{"n_kv_head": 4, "d_mlp": 704, "bias": "none", "init": "uniform", "lr": 0.00142, "grad_clip": 2.0, "final_lr_fraction": 0.05, "steps": 8098, "dataset": "wikipedia_en"}
MLP neurons of a small language model. Each row is named by its layer, matrix (down: output weights) and neuron, and shows model dimensions 128-255. Each number is 128 + 32 x the weight over its row's rms, rounded and kept within 0 to 255. Numbers have three digits each. A neuron's up and down rows have the sign that makes its largest values positive.
A block is one neuron, or neurons of one layer that tend to fire together. Before each block is what it responds to, as a language model described it from the Wikipedia text at the highest values.

Description: Clause-opening boundaries
L2.down150:150147180146152181152215101131133119145155166101115161120123164146137159158187163080191118152087053123071160136195115125140160131165141128130149076112171140076170143153182225109085160138139142115098147082187147102123126154118092136111111133094150161132113130111145142108119184201157144084157161125142139133137161127096111111176102138137122163168126098133090178091170138115133144185122
L2.down169:108114107143179148147087173097141133096067138163115199163074165107140143167173137112081172118136150116098140153158105166128119155180109101169081090137142121151132106138129122093106178135126150196123140138154132132096155139104140071160171194090148066088130115205124129064154164139103157143127093152106131119110107146103103121151219128159092125215148149143111045096163090099092125154063
L2.down299:132152081138103148108130145130128122152180182152128150152076130135160162168108112149093125062072130112052096163132078086094098157162161108198103168131178146085098107134143189175142169181095089092146161090110109137122179194137105159174140129125116152111107119135130151166169100085110113126134098095063111124058167140070111156143169101154113128146128073105131074122122125132117124181067
L2.down309:087138163176186144131146070108071125092168121094117137114055131160096079137122159146099143113159079129146104101198170145092130103067096101049126145184105153100084122154128149137150097119091107079135159119129127155088180169146100113144170035084140134124132082067170185154116170132083125145166156112172116133141171128132122118112250109136121136181122125121134147112066098140126102153185
L2.down436:151107131104152140120149121137104163124190138112060185124085141090085123121155141139109126129145086123155125114090125160141115110122149108079093109156181170113073140082094161170118077083106092130123141160154105223104131093188132144099114157118147156109177156157092144121115071126149119144116082106150111119136097098101111142117206169147184104175164105143112160163079156098140099133156
L2.down490:136137129093128177148161083091098117094122133090085100086156097123084074157182125231151144135114074125141160145139158100098089093103089140083104146121092113116120116127123120165157162152201214116162104076100163178095178198157122186133136181088152110067168146161106136085138105124130125133127101126150156107159077117139130145114200095139082103118154142077102159188159150148102132144113
L2.down621:163170217128085168078128106096120167120176148135164179113097120133113137161172094092115165068097095152163146138116115109154150104143147146107172102139161148148161123153169137192117157142100133105164172067098172109067180131109128134105085128076191185085161097154151173096127100090149107069120082135136111151142109144081097146137153135120128105154177134142183059094126139134115116157121
L2.down654:110096118139145100122087022131140154145111172143088159157079093139125069137174190154160050109098102131104111098065126212123159107166117114089101134086127166108184117129153082141176160148093074050157138146079170138091121165123110088159074116106157097123133093128148113105140165099156194139181100110118137159133126114127140116081255108107157151177137180125146101130228046161176137138088

Description: Adverb and connective completions
L4.down16:103075151111131148140094150152190165117146142125122148117160152138168098118096113100126131154104127096143079142105091140119128091150063120094108093171110190069124150096165188106119113142146101104092104144174150161089118144101130146088177148109113109111142109133169155108119147111114117144170179152147096174160105178151176105110061196133123077118069097139173136118106176096142116077167
L4.down227:145172149123133078164074138173177098156114139137191175178119106073167128151079132101038162103122117147130100104114147111108123144156091098163177119180119137154101182151122108164138143097136195136117111120116118078176185128154131197159100167113095114153148101107105096126102094132127096163183131082135126135140114123162097066138096153096167172107119142129099133100045181172188221167075
L4.down255:151127141107088178120133138133157126136155160154108087198098139181154098121171085153161132114119167088138079131135149173173167107095131112098058122204127131085142214088138105095166168165155107158151086108161149104087162105131122082171094101097148093153136104189146137145124149153104115181143105114154118143204176130123132146136086130115065092130072091046082142147119137145160117150188
L4.down351:110079115180121173130097149067083141083122129164159114210146139103107137162120144081137150151158127086165113106118141109134148105114123119137121133097168116153144137163133118123141152113226130195144129104130128146161099174157156107132057180107113145097147201148160148160153173094124114150164108113112149128109119074167092135141109128200104125115207211110133107128168086090107084090101
L4.down458:147150141150092167150168132175163066081151176174111129152096156109130143140141147152152069108051126144122091144161126103089109122072182133114134117154119147144147107136139127110100147102134171082151119131130158096096125115141124089183141118161155183085150082108089119115137138149143120130133057112145154111122109138154114124131255164124115114083170089105090085176123110132170085149118
L4.down471:135129106153146155152085117141181161142106162097212168093165134097148124139160160150125167181126143099132125129147122138110167103114095109121106133209115149196157112184166093118107108142096203069117075079152194121172143110124107067140179111149118115162183165119109092127103132098104111148087170183134150142144129111088177125139065130099172125122113092131132067197093148162138145108107
L4.down485:144150124090139148138185205061088110060110117155167095140072077116124145158102100093124096094148133138127077123163176156107099113116115109077139145126169165146141138129070191111097114158098146163119187134106051142208111157119074102088149106110140113097170147117102151085105082087171125086159146133118141154109137154183094121158197129084139139084169156164135074168097134124165125095058
L4.down691:109150125125085154188123096126102146141172090168119153134118109146077181117139074174091156168114166137122160127158147118081061083130113139145117141125124161153131149103113160100137095137212152085089129122071090149138126088105102187127103163124106121150173065164084174157135143134099135186151127143168113125115132131107120167177221177102176156102071062114118115153105170091160171130130

Description: Short function tokens and apostrophes
L2.down12:138164102175105152103141094159135127153120128114120169154151163114120153146132107094150150208104127180164087176110118136139110110131118145126107113098107188092111114097124140124121124143155081128112084087159046097115093060066059085094089137145109145158100127173082115123133111127144126102127120070222104133121118189108156161116155163167167111152095100183133144143159120142158195053199
L2.down189:137137124154134162106123159109151147164119163123201161139132119097212127130120112148144124160088122172139092115174136148199127078137123134157190142135185087120120077180152119146186161169157102175137119108111145138098155121125108116140123133143162156091099099108163133136176121109147094117066139128109099064111132172125024129148126146150107142114109132107176122138149134117057064118136
L2.down223:148169064170116092100139104129097107132130157141118129142148117153151130138152146073119163111105098156093202091098125077140150200122145146125171184188139152096152127126151149122151129236128185092118097075105104141103116147140095176172103157205145164097138197112112164174111102164134141143115153162158070096141136158188191097187216078165108103155148125163135132156119154169112090148127
L2.down235:115153134099138127170116098116195104161109133171132119158115051138145139173115125109162043118181144107158148128131124060093132095138128147136120170137147092148100162120127143092111168147144169100061163120063138118177118088080105130179145186128116102154110111068103169108139086130107173088091143110104148111135173175140123057133168123086176085078106119171105090132112146124126093141125
L2.down342:173125130154129110154121137140159111122103149109110176186150161164099206105178100111133106115098182070130109096128119064055137157125159075135128198142137152168136133166177101140100173159151081071121101144134095118069143132167082120159204082091127127181120141151156204107146114122121162156077114155135116138109190202122157122176209124105123136156124142208069086175139140156103102105122
L2.down377:103153102103126128116094139096134130109145091099129150159096127179072202110133152148140153144097115125127154181145121132115120135138101105135146152162169076145128155130120106123140107098127107094092121133160146105070065052136054165128207089151149167140170116145149128104098178069110158133059141084191160148089129129164166150121201120099133142123210129130088146166099081114069109154145
L2.down383:129110204111120110102107093124125094159152145140082165070182177113124083087169057170169106142161113126142131159147103093136154205124129115162079081104158119140063177138150087185105120180103096106111124114163090146110186143174111176110157132155206128181134074105117118169155066114116090135117091176102167100160139069105134144134170189067121143130133097104154109108119106165143174114120
L2.down577:125143079111137105142119121099081146105115097113074107110178134154126197164141081082150081114149074087110087095104133085103142121140072151135091115051172165178113182156136133121137112146172087048117099071080120117120164104096153116079064136072071138195162109084152131127147121095148105145105068087160143146099154149142195164106157118132165139140153096140108118176200136066110145100142

Description: Mid-word pieces and elisions
L4.down82:140085123119092137114238148169114105061162099144094063117134143176112098108101128104198122063138089163130078117114141094099102106074112162070136115163146097126069158153139129149143140123204139147132129160171101153132188153100186136145119139114149128144102162150104151211166117148121086091162094136102146118102083147112158186166115124088123100028062109124171167089160096127074108099109
L4.down215:137137161103115113107080100163100159141147064044141090103121112164163148111118182119120083157108169054170124120142101150107135142146124166106128105089154105108109106128130121110148080165134152121097064131077095127158138124149156098097124108204106156069078111114093067127188081138123120096128122054116155109114143175179169127136047151108141109114105148160143151049117103135120134154157
L4.down289:118176144123134139109142121174108080130069138095126096171069190089148170156119104150151108113200152122170199101143142159103114155137126114093130152158144109155161127133102149156132164109084109079163162128123126140152140134084096172084136107169119113139148240188104135120105122102111181146121156145129088130123073107110028121190177089133194184100178156160101090116142217080132149083094
L4.down319:122135068137136158137162184170132138109104165130179164114122129099126115155112092154119195081161163139160133188088182088146129100166107077184125142129135092170092145133069108123101126103182095121127138139171155071108123057112163138162097156130088116213102141153117113152113120127120129148102094151122128075128181164147087151099066117140210131132148140189111117165179168085097164080168
L4.down345:197123101163167119076123108128103166081101171176129127135060151101091146158155128086119091067153087200125122176134155118166152129100138118177109125177108150176111135130105146106099119189125136151136137133123075132063126083107138126125085070188147131097184152080150174090129111141147186150134062137120133156180082151080100120118173182148149112086169152172124159112149137118170118132132
L4.down548:087137141129136129102160092145114105131121101117192133138143119135098129157131123095075194128166106154176143078135148127157130125110109097067179196131114126139200120117105097109119070127117143091130145089115134073169159063174122139149148154063080086104118088148114161114102139116135136074093161143107076147070109166122181154117100130087129114126179102150138109093128158121126102157143
L4.down655:138120131146087140099111148054088143137084127148134115120092132165087080110139069109107192181103141160146143177130121101125126123059140147123119112184097137143077187155152118077148149079138105144086098119092092142087117074123125155151091115141118151064137136122091134120140110110107140187150142080118064103121106153139164151118045191132108088127110099138194148090059053071157160141122
L4.down684:104095128090095151088098156089125127116134211115130118102136174137111178106136155148145092176109101133180125103098108142097127135124145152142181111075119102132123117116178094059131123105145127030093161122152143116151150115113055170121131165148118046151185154173142056117134164126176102102145148164110065145093165077115115133148156087129127134075105105142125173155096103147083176136133

Description: Word-start fragments, French titles
L8.down247:114133128103132112111111121127144097089091153151103171128102138174111141130094096152093174109124163143103125109118114158151146139142131120080114110174124123092106111192088202169098113089086147054164150093143118057091123119102138159169132115124087135173084099100097120161096127109126070153150147101148128139133174093068181139174010120140095112097121166127115192111126123127145137087098

Description: Sentence-opening transition words
L8.down262:066128162200103157136111128108157105047164172144092112133093132168136138171158106132134154089120102113090120150141095153181114066147145127115117132089123150175051155137141116131106120124134125099124158139153197086145124106074105094127151102117153159098100132102100148139145106092209110175126125161158092138189140153098128096133122100108115100155129106160096144127054124126169077239154